config.yaml
n_kv_head: 2
head_dim: 32
parallel_block: false
init_std_down: 0.00502
optimizer: "muon_variant"
beta1: 0.95
warmup_steps: 200
seq_len: 1024
MLP neurons of a small language model. Each row is named by its layer, matrix (down: output weights) and neuron, and shows model dimensions 16-111. Each number is 128 + 24 x the weight over its row's rms, rounded and kept within 0 to 255. Numbers have three digits each. A neuron's up and down rows have the sign that makes its largest values positive.
Before each neuron's rows, "fires before" lists the tokens most often just after its 100 highest values on Wikipedia text that the model never trained on.

fires before: " ", " the", "ing"
L5.down326:123145113163169078119134107149118158115126139094109117154180124121156113134144106151136148127152149108124139133171154115141132076149156116172116116122148153155129111111135103165160144119129137134086140122134135130137153100132126119111165140119120126130117100151118146131171116093140125128

fires before: "ild", "il", "es", "ed", "y", "ous"
L8.down496:103100096159111091142123099146073075146103166116089091116117136144128160163130145117162065135124117170105143155143108136128140157151132083156129145131095148131157143124142137153148118113121139126112151098165094140135143123136159081110106140097143138135130120129122150124067163169162151117

fires before: "ird", "ough", "ose", "r", "row", "ro"
L6.down325:126130153147081124142130176097152161092114118131165140101162099142151158146119120127099102147167108114155108158131089163108095158143143116132182126147129104150133143099121132155111169184114159115135112170123129148111095172089097104104127147138150119133103114164145126129119117127150089146

fires before: "d", "v", "m", "am", "ap"
L2.down443:140119164122146106167136140140161135118140143111133134104120156108092142085153103166118132104113133094147136092128150117107108093130146135097136104133153121128158087118144116157138153127155146164119143127185116105147122168113119096143134147116031126123080124159170151129133113139118130126

fires before: "ion", "ed", "hip", "ual", "ions", "ing"
L10.down316:139147108188096097140121141128124108169124110096117143092120159165114083133134103098154095129140090075106102119094073120137103105139133105118108112107122116131128129116126108119103117105158134120099136125135129161110081146128086127101143162104131110104120137114114137124165111131129133153

fires before: "ion", "iv", "ed", "ron"
L5.down408:108148111104145125073124136118157131118180152109125138121094111132145112136119084134168104096110112103109108146117065089147125120152087116169156129160131157158164112077140061116129078166121148118122117141143100114161143082180135134164143158128109153137158109112096101161116087164109138083

fires before: "ing", "ed", "er", "t", "en"
L10.down229:144143109114120118109158137122150129106092082153098117152152178106121104172129137136103149140141116157137119168117130206104141121141122129155169146117125144161116151106094123125137138181132152125121144110115092113172112171073129095107113109148107141140122108134144129144163111134150120068

fires before: " ", " |", ","
L2.down325:131107118122135128138103161079141167151122138132137151145104145077121160127184114178152066101112146125089124123108155124126169140120100137109150126086149087111143154128076141158128103129118130119097137128123087138145121124134108116101113138171161170173100153133128157145100143143106143137

fires before: "n", "ther", "g", "l", "r", "t"
L8.down28:121108121151097150111168132180108138105135101141109159114091126076128151125112081154122140116160094136172102138131130098136086137092117155165111131108154111130141108166137143149126141106095123150142107068157157154155142123122168127149133141138177129176129116105099098116109128164167201121

fires before: "any", "et", "os", "le", "resent", "an"
L2.down171:156150110152058151113155116147135111120117147139145105099150091139130079124171145111110148132089110120151155145104086093114098124123128135121132104130156113119120112146108107095151104121133114131095089106159139140137115131108115120139171149147128115088102170107165112148100090059097131096

fires before: "ed", "s", " U", "st", "il"
L9.down490:111124110163121125080115140176146177120151103133114165136115097099167146099161106123115128136159173138150132111150141143085154120145098134116122136158116129154105117129129098128130128117125175132132115113142057137161110133118129118181113151137092173151154125172134162118121149160105076134

fires before: "ed", "e", "ement", "a", "ing"
L6.down120:160141127121162133113149112142126136092126168155085147132126141111117123097145095083109137117154113133151111125181099122140112172090147142081108118131133106191120169116118141120124141171095103160152151053137098140096119103144093107117131122082089174136150134096123139150086130119130160099

fires before: " ", "n", "ro", "ly", "it", "l"
L12.down85:104102159131118088083133123129152129130126138153168129149096148152103088136136154101144107087133142115093161147085088105169126079082089120147151154128139151140108125131106133106131133134119105122127151131100110125084143114133143136116074111132106141156123126156100131122113142100150128164

fires before: "al", "ed", "ated", "s", "D", "ing"
L2.down384:154123141165127109131118124124129140057094116127090130124183174135083090120166118155106156113085129149119140124159138126157106150131110139170133157121109109103119084099097144130092139110144121138107150126147138135083114127088124134137115121100096143100140163095153143148122097131142133124

fires before: "-", "art", "ar", "|"
L12.down259:131148146114089129175124080123139133098118129123127114132101148126112143167131110140128115126109136159134162146112156120159130159136108125171094157136073132132117116158114146118099176113145135190139181121112144101116105157156110151159140144133082110108116119079084096172103112145123085094

fires before: " to", "ed", " with", "s", " for", " by"
L12.down24:135112112130138119145176108132077103117092114143144165151142132148158161120153127196135131128130146100170088143125127125111128126107149115118166108119147147125092148123133116132126117128139106121124118084106174114131175124093074125149142099123102144114101126153119119112089149155140115102

fires before: "-"
L5.down467:124120123144120150123135134123126140082159128133126126107109158108145109158126164123127104156109088111136153131134106139063093145148135148088135143167177160099118132152113131059097126127166099159138099145166127106115186095152127101158146172142114103094126096133120096135106146091107131185

fires before: "4", "0", "2", "1", "5", "3"
L5.down194:164140118125146163103142096125140120117106093136106136128159132148135107136099131118171134130078116101175153127131121086181155133115150128179128079114161140146158168119131135117137190109157115095132167154146090100152118172119112090086102145119130109107156138095117116136160128196104163112

fires before: " -", ",", " L", " R"
L2.down33:159130151130119140167131109105208099079125128128073101113101139145169133123120111110113149089117155163168133137124112141110142100112126114103139100138130081154108135139121134127155087150155128167112094108106142125136091131118149145171144126129121133075137111134134148080163130122090098144

fires before: " |", ":", " |\n", " and"
L9.down69:155157111115121098147118091109083141118126091092115106110120106124097156097147144143150153115070126091194088141140117116123088133114124096153160105131088128147148115166127121078128117155161139113128168127127138093149141091129112120127105127118131118132121122147166134146082127142098083129

fires before: " |", ";", " |\n"
L2.down219:081061120099143112177131140169149132116105140140112141105166129153146156093147124108138132065108122127144150187133129090137112137157093092152122157135138154154133117153111122129086120134070130161106122159125131126144112133133150124110125188162128109132091102054118115098099131121125126127

fires before: " ", ",", "ut"
L10.down140:145149148149107123135078141122143140125136139158189182080103097124097138153164122150126088147145125142129114145097145165134133125157156129116084134124116126163101102140182090130134140138137127103088172176165105159142105156119127112156108110128120137107130092128153109230121130107132126111

fires before: "ent", "a", "z", "ions", "ated", "et"
L7.down308:078121100160136158130124115144127125146157130157101112082121176140133141109155138129122120109127107107120162089149168153152127149140175153132161151086146126142096158115115115157134116125150151102137142124090124194164083165116138103123147113139123102156115166159136156142141123145140134099

fires before: "ach", "ff", "st", "qu", "ver", "it"
L8.down218:128152135124180107122106160125112113146137124099157153062108144131151133131190158153127093170153130104156108165149110116077152121156141128107143163167144134142175148148123097112166149150139113149105105100137148177171125144130100127129153120143117132122133144134093136067110154111143145158

fires before: "ed", "ers", "ence", "es", "son", "my"
L5.down454:133130120148144139120110138106125112134116116142116166126127122169135150136152106126110120117151138105084124124137124116143146155128102113074144074137107108111119172111108164148108104138134066141166160177171133138112167132161106137065170141145127140100118119138141119157215137163122103123

fires before: "-", " P", " •", "C", " U", " "
L5.down61:106126101098139159094150156155116102110136110124172147117152144175148088122133133137091127095129127130171132077131134129132091094159092134156120124166121149151090140114122139154162140150149119184119064105098128122133167147125169094168124135140143141126116113108123118192147147118111141106

fires before: "a", "ian", "o"
L9.down267:101137105160112100138155113139144137113121125152089121127163083101137126124171125126136135101119126100130175140128149150104123121152122139106132154123115137141104143115181096170127130132089139091123144128118122112165156154124155157175157127116111117137144175119136122104133117112172129118

fires before: " ", "ing"
L8.down13:126133109131127145120153136103101127176146156115124145093149125032144113138120093154151131109132133107098151118138162153111123140099118110124095098115135134112119144150150141164129143128112129080129148082124102115119180188117133128131123138171077121115140152175144162164074144141126150118

fires before: "ut", "ution", "um", "ts", "u"
L10.down169:115156107122195110101118118169111169072135125140112115123093102158124143135156127124128143105145137149162107132099164132130138104126176126116141135103122137097112113129162128145118123076123129174116120121115151112094135153120147084157117163130119100073094094125104147104166153177123118140

fires before: "e", "ed", "ement", "ing", "ie", "en"
L9.down387:153121119155175119112131129151096110143128119108127099117125078153132136122091138137105186130174132118134114112122085114123126146091080181077110158118160089143108108117135145130159159097108154123118135105097107129092131088162166088111124142123134107114118124156163132142138136125132145095

fires before: "==", "ed", "ition", "O"
L7.down466:120127143150111184085080116119110083159092117146124139112138161118165171137088104125107117138064135137160095152122118132121131131101141099090114115103112116130098184121151073129138140115152113148144119097140126116075072112127096148135140176110103100134120146147116119136098145123114111108

fires before: "le", "les", "er", "ing", "al"
L12.down75:142137097160161141134137158107078126147102131123115166132145150117091157127110157163151134125116165158110116130136121089149142120129172120090102097112124122090112143127087132130136175102150084120105105162144147134102178138111113114117127143160127093133124147161147101121093086123151161137

fires before: "on", "and", "iss", "un", "it", "e"
L12.down90:119119140151131144108152137125111085132116121118109116108097165123107139110098170111130121091119143105127113146151155171162140116130138114108133156109152113111142137090139065090101109149131129130150104120102147101092119086150106116132089166088123087144144094185091140104137101154128126098

fires before: "e", "ement", "ed", "ing", ","
L2.down34:143125154148126111118113104104162145130141099120135182122092100103120083113124141119110167087145134145144143101098116118144096106150105138106151106109144121112136085130112129099153143134122135136083134137121119101154094154157092167095149153114120175098127138089112136134133160096164102116

fires before: "st", "ff", "ach", "ast", "ver"
L2.down424:122116129175137126111152178112112108097096143150130138076167076094108127146181088143142114144147135131127129119166160122147153143115131111138148125117132122128148139138076159102131100149067117127104115105076131134111112144143153081101087155125110128115132123121111130030131116151125099112

fires before: "ack", "ue", "ock", "az", "ood", "u"
L12.down201:101106134106126168134140149083099147150147140088152106139114132112166099108128122090104170157095116145127083125120119109131139127129159148106072122163145099154094115134132141129137129125138087126151080099148129137143130104144155122129179164097141140129080136123104090118126142104150109135

fires before: "es", "ed", "il", "ing", "ement"
L8.down289:101134091155105141170121158117144124144082162111132099129122123141173158150101133127106164122109124097132122134104112125128169187117092120099122113179123134084107141129088167144119153101098148129155133125143123130092094161143136113150161117123149126127138118134109140179167162151111160137

fires before: "==\n\n", "===\n", "===\n\n", "2", "1"
L10.down330:141156119110127106105156080132130092109104136131093134129095158144138137124121099131134123134113108140118144133094139125128148131096120085134175088152154133120154159135128118137163159130130159132136136098120130130105162156142185112137136111104113132136141160126130151120139166162123163116

fires before: "e", "ed", "es", "ing"
L9.down499:127141134102171155069118127172118115192123108101109127082109123119144106096157157115118110154135129146129095094123127170133134106168090089154166111100094122099153159110117138123165150138139127173136112092140082089113124168138125097147126128127138134127126091189156151112121160124121127155

fires before: "-", "le", "ular", "ie", " as"
L10.down401:122159140129137125110138089139150111121127133153191137140147108093077113106175121103161135173149102148137148131110121103122098162143108139126108130097108130086115110128088156164148115090147130139120133106141129133077133147156141149119143147115121110090141129140153119100107107151137086138

fires before: "m", "p", "port", "0", "ag"
L9.down352:096121139132096125100126167131113107139109173101129099153113146109088154129104123129132126125158134138134127156137166115154112123094104107135146071117125071102122174124127176150148122124145107149103125111132122141143146093099095130150072117115132123125157135116152139117105147108133176110

fires before: " ", " ear", " s"
L12.down275:101123146141125156100147142095134115101145153100135105109145139106112129150121090115124135090116124133161174079113160133129149139126116116145128114127126120124140171135111161106206147125149172145122123143123137077096134121111163133099153150134158124088135117142118158147140109103086140151

fires before: " was", " is", "al", "'s"
L2.down279:166093132138100142127142138133096098123149124181137124103128147126148119149159134152116131112122157145170122125131173151117158113161140093154149127147099076135116099151110145100126152132120165104131123136149143138093104167141106069092122118103199138109125146124159106125080101144099121164

fires before: "ry", "r", "er", "a", "ire"
L6.down294:146108119128094154103109176149143147147118141122136108142141112185128154104135110128113124104152092105100112129117152127111117191114143104145117111128106136119117143146148139133113117162132146156123128131147145075140123112123130147137157156140131083127134158148154107098187127128154115138

fires before: " ", " P", " S", " B", " D"
L9.down264:124129093143110143201110143065114112137134108111104075165121069120125129126144080116089142113150146104128136134124151103144172131150117134112135117151138137128122088139142124094156129138136133130139123138110136129123106129182149119144154129129135110149144124136175168151078159136178138104

fires before: "it", "ric", "uc", "ect", "ition"
L8.down103:146112105114119096119140094110133122132125180112142144111121116107107185119146150102165106146124159109122135128156149133144122124131096158106153103100158130101155145133107113123144121092110134111152125148165136124061121147146143113116183124141108115127119127099119090152122073111113152126

fires before: "es", "ing", "ial", "in", "ive", "ived"
L9.down350:104130117134137107105116162135115111139164123112156104121110123143116141121150138127147119097159103136135144116103176152119149121139113108112081134147136094087128102144123151177126124081147124141114100134151073130097145100154078085123087135155125091121137142115111169163121130147079156140

fires before: "n", "st", "t", "se", "in", "fer"
L10.down376:099159140136099111121123104145125116136201087157129142128164132085120118134136121141161169176129152145154146142079123153081179101136072144165107153104131131151134106210144117121118126141086135119095114099121120108119138142108121101143114129135171153155152119110119126112135129141145132125

fires before: "==", "In", "The", "O"
L6.down181:071129111146145125135103131139121137144117088141107111136102165092123154136166125102129136121109092108158153200148131107140130140141147146107112117108157117100114180094159111116126149114141161155143141097142107126103137096126090114137141122122143140104131147085055108110137146119119114109

fires before: " ", " place", "qu", " r"
L8.down387:121088102114129139150144151124112107118123181160127102118092099147157104102139126116149129160165136126092150161146104173100089125097130158074102138100152116142141111167137157142137130132165181146152135143131103146107099177129173129172124137165125122156126096156133143145147146104139122145

fires before: "==", "===", "|", "G"
L7.down204:126130115133100106159119122128152113114135136094138157137145131135136083128141172124151137101114110134117144116131134111112167081105106142120114163142176111108132167145146153164137101147148143149111110148122101131086139117146111124150167185135143083167158138087157105133144111151121141042

fires before: "–", " to", " –", " ", ")."
L12.down393:121119092121151148101113073112170136128134145145140156098119131113154143105129146161117103121158109118097136125143102123141142082110103112127163129096116152130135131116075118161093109141130133121129122132149123114130135090137184149159127134141128133144120155116129108109134136083099208123

fires before: "en", "ing", "ed", "ased", "or"
L12.down432:162128113166109126164111151126136128114138094083074122112175131145157126118152126105084137127173155167115130120151099131128142142133138088096127145115076111149152133112126150106158122129175093140089094129135117160170090112163120098105142126092120150165087149174133119154125166161154100087

fires before: ",", ".", " and", ".\n\n", " in"
L9.down172:147148116081096127126100110114122142100110127111119151110106169088147148142154159150155133086120147125131071149121092094114143131129093143155129138163113115120131069176155132165114160129181154108121128093151153116096123135141132132131128149125164156062101138076138132150175163170133144106

fires before: "en", "ou", "ing", "ist", "ed", "ac"
L6.down143:104121098152111109146139151124118119130152098169086111144116142124140161127148136113096125145150137169117159125084135105172126110152137124130118127121127172200079193177136123098174176119132139161147086115090146150129126159109110092110155100156096121182123120151114146156122121121132138175

fires before: "erv", "id", "ear", "ult", "ist", "p"
L12.down257:097164116157134118147106135131113108121121127114146126170085141114129127112156150113188157162162132135154132146165112144123166098140147139131146155145118133134090123152053138122128139121122136100150098106123141127128111125139164120125076112168128131151095139127136127153137096146141079139

fires before: "===", "==", "|", "-", "The"
L7.down222:110149174116139139119138144144078111161131137141209147155115179116123130096125165096146147125105136177109133159152155140091119124139147171121105138097146071152153156096138165135161144106105096114115105151097160104142129145117104131084121141109148071153110150090122100098137112111124128112

fires before: "==", "\n\n", "In", "\n", "O", "==="
L7.down319:152112122118167146150129117137101125114149135133129119142132119167136189117141124114132107154121100092178118147152121108086104153134176148150139119118105160138118154093151141138128195169121139152152127114124080121100135130133123110094095142117114145170141155116121111161116155098106120098

fires before: " not", " to", "p", "id", "erv", "ult"
L8.down257:117155112154170098166175133132112110086140121096108170183142122160132132105122131119147147123138133138148145136115136158120136108123125136123142136110114151073117106115048177102135167116159099117124115125164132136163134133102149095084130152092119147106124126123131156097069125137147081136

fires before: ",", " is"
L10.down489:113135138148110133118118174123088189159103110155152142087105182061112133148106153165117138148166128137127126091166119157150168126174143143149141139103136131091126100122113113113097166172173175126099144147120134111131109140149102154115079138127132134109141165127102148117092129091112143162

fires before: " of", ",", ".", "s", "ly", " and"
L12.down159:117110134135152112153106109157116181107143169149101140101131092128121143069108141137165141135153135130141140156105116124094140173136106125128144122129089108094149114139120113176088107105171145117125137125137120167098094161152144182115062142125132108105134140120132147131109137148131138157

fires before: "ed", "er", "ers", "ing", "s"
L8.down195:152081152128136072150128133113102141129119176165140113081104107119156106129135075127128139148139144109145100122116128095167110162120135158134143105144123154128089116085102101144121133114131114145136111121095153108102112107103107150123141148140101106063102146134146150122128131125163166102

fires before: "-"
L9.down300:145116127135174165106098153133154141087129120134142185126112126145145111139106158130110117139125126135104083118125146114113150121131099146123140149140134124107133125161126126171154113152166139079128124150167135149115164123097138109168127148136166144130139158180120124125110100115120123126

fires before: "e", "ver", "lect", "at", "a"
L6.down59:164118115128094144152148111160155127149130118152119069137163146085150153130172141097137162095105148121154169071126112127120124122132145162121063144112139123115121126121089116151140113126056152108099136118124174092139110101151111121161098119129108144118107125140139169160140178160112100124

fires before: " as", "le", "ion", "ft", "ions", " that"
L9.down498:120171146131149179122157144114103086148108150173140156127106116134098133079109105133158161121138134134139120082159101164095110160132114152126160129107163138126133131150127127150057161111151132115144129114147098141129132148145124130129127140135144127141142122165133117092179125163135141141

fires before: " "
L10.down356:135134108128128111151095110117116142121133117131118166116105168136127154166144166161134082114126116102108115154139144107151152118180114145165156126137131077114117146158162103153098116087133128134085133128141090123120091118115140148076092111157144133117112142097077131148116111094130109127

fires before: "|", "b", "ing"
L2.down460:133115113113128139106093088143123168150147105121116084153171123121134096173093137117136137138134081111136118124135181109105123108136124140144119117109132143139145109123119175180148117093190098112087142128153109169124170114167107168128146140158142135086110112124120137142117112157156145129

fires before: "ack", "ue", "ock", "az", "ood", "u"
L10.down92:097124128119162162145129127135128133178166111091133114142153132120100139141136180136122152150111130159131140164122159130136162107105143113127108132162083075167134108076134133140158085123133151114099128112105123076126156147107130104095128123125131105150134117136151074136136133136124182116

fires before: " ", "ire", "est", "ired", "er", "ical"
L8.down39:142131121163123147115097126118108174130080113133121180132063146103108121141132099109122126122136109161097128160147132150154081169114121097155152145132136129088109086169118135158142099151118130106132137146096125078099128154113125141115111163137136096107120158166115117100140125130132147105

fires before: "ent", "est", "s", "es", "ents", "id"
L5.down332:114102110125094125095156160116129100103173123138120123154115098099152128110139114131150132172123132141108131157083130109102129167166132133117115110088123129175121134108125137149118071114089109130113142133148131140127143145093132052163125107150140143103159126143108150172131103150084146119

fires before: " |", "A", "1", " k"
L12.down328:133141135133102101116129074146136104178131161141184141121155106135143147088121135130163118131112090111112114129136114119124143095119111146151123152133137169188125144107108145113153110148149147147151129162192104105165163126155130152114088167139154159126112117071140142125137149141096138161

fires before: "n", "st", "f", "c", "d", "t"
L8.down230:108162132187177159105141082110123108120168116143112152149127139080133112126115086127103112141140138124166126126130144155132129052129146134096136144135166160140152140119141131150166147125120153140115126123121095096149186156144183094119155159096171134169162097145136145109141121135128164127

fires before: "ions", "ion", "or", "ors", "ory", "ive"
L12.down175:122129158130112140108163116178142113137142154159117120126095107151112154125104106174107141153122166120159134096112128094097123154156143142119136135128135076139106113141135102167123121121108124128151099185150130093121107136129101108114108122105160168168101084113110146140137169193119132104

fires before: "ed", "er", "y", "s", "ing"
L2.down485:136127097126119108158119128116132125129119132120131145157159079119122111152101120112155133115161146158144182116177117116138115171130081151149140180100108172164096141129143125094117165152156132116088132093104128124097157193136113138148172125090177150118129138104145120155095133137083159144

fires before: "ch", "al", "ing", " A", "il", " med"
L6.down253:175118119105185129103117099158169153153098102122119109133126137127109121132130130125112136099105118120151106100117207130095137115178130127060150105131160149140085117075111128130100159107150127141094138157150089141143157119151148089136124137108114124132086115159161147125076132115140117151

fires before: " -", "===\n", " L"
L8.down467:159137121124136092143166139098147178120148091133116113116145141125098104153101159113122132101156123142135125132125128132125106115139110109110132078127162115123102118082114146098126128145150113164111103092108131121172112115185184126134105132137168137136142115129120133156107094174071122142

fires before: "any", "et", "os", "le", "l", "an"
L2.down223:144182093137086135064160143131156137085111125134137127130158124148124107081139098126145154162094110109130132148095148087081128121117124173135159122124137179136106095179088078134125115119119141115129150113131153139126107132105126091126168177147138126103100140090156107144105145066111141118

fires before: "ction", "ut", "ct", "ived", "ution", "ce"
L2.down320:119122094135137146124093100149115115075127134100122114128102112129119122055109073159095118115122140129071083114105110112153101128119156117134139114114131163130104094121119126142145153134098112130125094144157106074092121140110160138142157142100167064094137117145150121118099175142160095169

fires before: "ated", "en", ":", "ed", "ing", "eng"
L12.down244:124129125166132092118089119105095106139132134092131143116108072087140155124099092104090167124106121108111124152127119123142145125118101139132135112147158108164108113091116148109125098086077136098146123125128080111098127161127126129165119101091126130145128104137142116079103152137132109095

fires before: "u", "ual", "id", "ue", "iam"
L10.down267:129096146098129150162130126130100162137171113086153144103138129136135119135144121120077094171162118143061138123176126139143115119108140147136091143140152124156074106109097103127130156133093133131112110125169120098153125129130148129083136171110118054084155151121156139139129134134127112112

fires before: "ild", "es", "il", "y", "ric"
L5.down34:099104144125134128126107053116145057129135142097109177107106165137113140097131128111142121142109116117141149122111161136164152114122110135147126145103102150158152159113105167120111108114166130152106131079156079151095153155119134138163147129125185100145168117149164113133146127131178164153

fires before: " "
L6.down494:163106086128112159107156171125173156126122149149140128168131125167147117115122102152133129118146130099095146145121144100154166151131154115096120122094175114087172101160146124118146122119147148116171158100131112126094154127143162169159122121195104123166119116171153146166101153115147166124

fires before: "ople", "it", "ak", "ign", "ed", "on"
L10.down452:158096133141142141136148130116138091136159113132152158130119137079128132093098138115110146143138155117117094087150142123154130138102126128139126162092149071135160145127113140159141112115155138120092165134113111109117131107160153107112178135121125114143159128181131132081151102136147058129

fires before: " "
L12.down42:123146114136100163166170121103148091093160133093154112169139096092149125143134146132126140124108141162122133101097172153128169096106147138116151105135186119126117093164117129129123105123118152130097134120116141118116117112136128189112112183151119106106111132129145101150084116125180178136

fires before: "s", "ion", "ed", "{", "ive", "ions"
L2.down49:093133113117097157123107142150154115145141121122099092121170104127095125123172100112121098122157192135134112127116122104112121159110088096147152151142112103142126140113125107126153131111135134121122108158130137082147098116137079141124108139128119147101145145128101145138108138136085101115

fires before: "==", "===", "=", "|", "S"
L2.down499:107135133114136125179079130101121143123126139089140087125119100129144091132134133123161165145075048134111095129107125129090114126159153131165153141126087122124174139090116122079146188097168122116154181125094126100114138139145130159091130141142121103142135122110100165138088119137142151145

fires before: "urn", "est", "ire", "are", "ired", " |\n"
L9.down508:142094119137139139137124129110144131094099125121132098157131150107124140139159111080159115104136075147144076118092111159144118170123121142147130175162149131070102114092165118146125137058120134090089106130115110124145101146116116127143136143172112095141081117111068135137111103093138131129

fires before: "-"
L5.down288:127136084163110145092120172086112139128125137122142165098144112144125082158129164097150133131100129100155128130107115144139147136138117125137093139136151150124129096142148123168143100136119133121095059129129121164128173111141119127093153195106162144131123139180133102108120153077105154127

fires before: "==", "In", "===", "A", "O"
L7.down87:089140117103145178128099129133112079089193115128095129096099113118164142124144097090131186171109133100076119145117088114121113147089123136105134158123136092123161118136149148132121188103116072146131195099123145112079118106150115125140129139117115135146159084122136122106128170191162130085

fires before: "ed", "es", "ing", "ived", "s", "e"
L12.down199:091141124150143113142118109153122103088147131130143184102138098130109135162144147142116109090128140115181119101144110155146140090127079083120091177159148150110149113144125117099141138110135125116117142134118057096105169126196127149128158116157144131140088133121132103126101140119096113201

fires before: "d", "ed", "ing", "s"
L12.down384:093103127121150165191146147129125134098191186102106157121153175162123141131112147114158150133161136135122100168126120119115148123112116159103109105082148127127158133120135136144093176085113117106139094160117100106118140143141134131104175121108108127122116130128135178154092174135082158134

fires before: " was", " is", " has"
L7.down126:145106159105138168138160104109130144158138087174120118127112155110160163131105155152141092081127090184166129071111155126134114111175127093097128117127116176112187140136126131119103152105123199162099100171110134120173147123121105155114096111112144123117134155104085130121057105123160113126

fires before: ".", "g", "T", "nd", "r", "p"
L2.down377:159151145146114105105139112166107113143156114145127174091174131115165116128142066104131087111174124112114131159140122099130116130133123143176121145162144088165119156196098136162130098136100104148124066125132161117150109096125122138132147124117143167143110147125129128114099135114139138127

fires before: "j", "old", "od", "ast", "d", "ic"
L6.down254:136134115123132156095153073162138158094151152133126100112085142099131137119132111149142183158129093073135126111108138125113098078103143111158133107143123151117144124149116147140102114124112145109096162134151164129101149110080106110132130135150140125171122174150129124153149117144095079157

fires before: "ent", "e", "en", "id", "ents", "est"
L2.down70:141101132117132115113133172111147161092143047138111124154132080126163090137132122123163120101132098125126142082123128127126143134117078149098128157132100125112133110095102101157107119129112105121165135096130089099148099144156134088121123151125104157136149134103128142161139100120139103100

fires before: "r", "ual", "ro", "rib", "ain", "in"
L8.down495:124130133187146089161129093106122102091112116198133087124106120114110110083121109148117091147114105132102134132112059111094145133150124100139134129191139122139116149148161109178111106120132173111124138095135108118103120140079140157120104139145135123134148126169139052150132119136141113141

fires before: "th", "ed", "ine", " in", "e", "al"
L2.down321:098118135143137155145115101154078125154136136117128156150147129153076142095140141167115122139186137157104154092149172117137097136135164101110145111108131113073146148119105109078149193165152135127132156145167096143126105151132104069107129152173095120078143083129118128172141135166139147100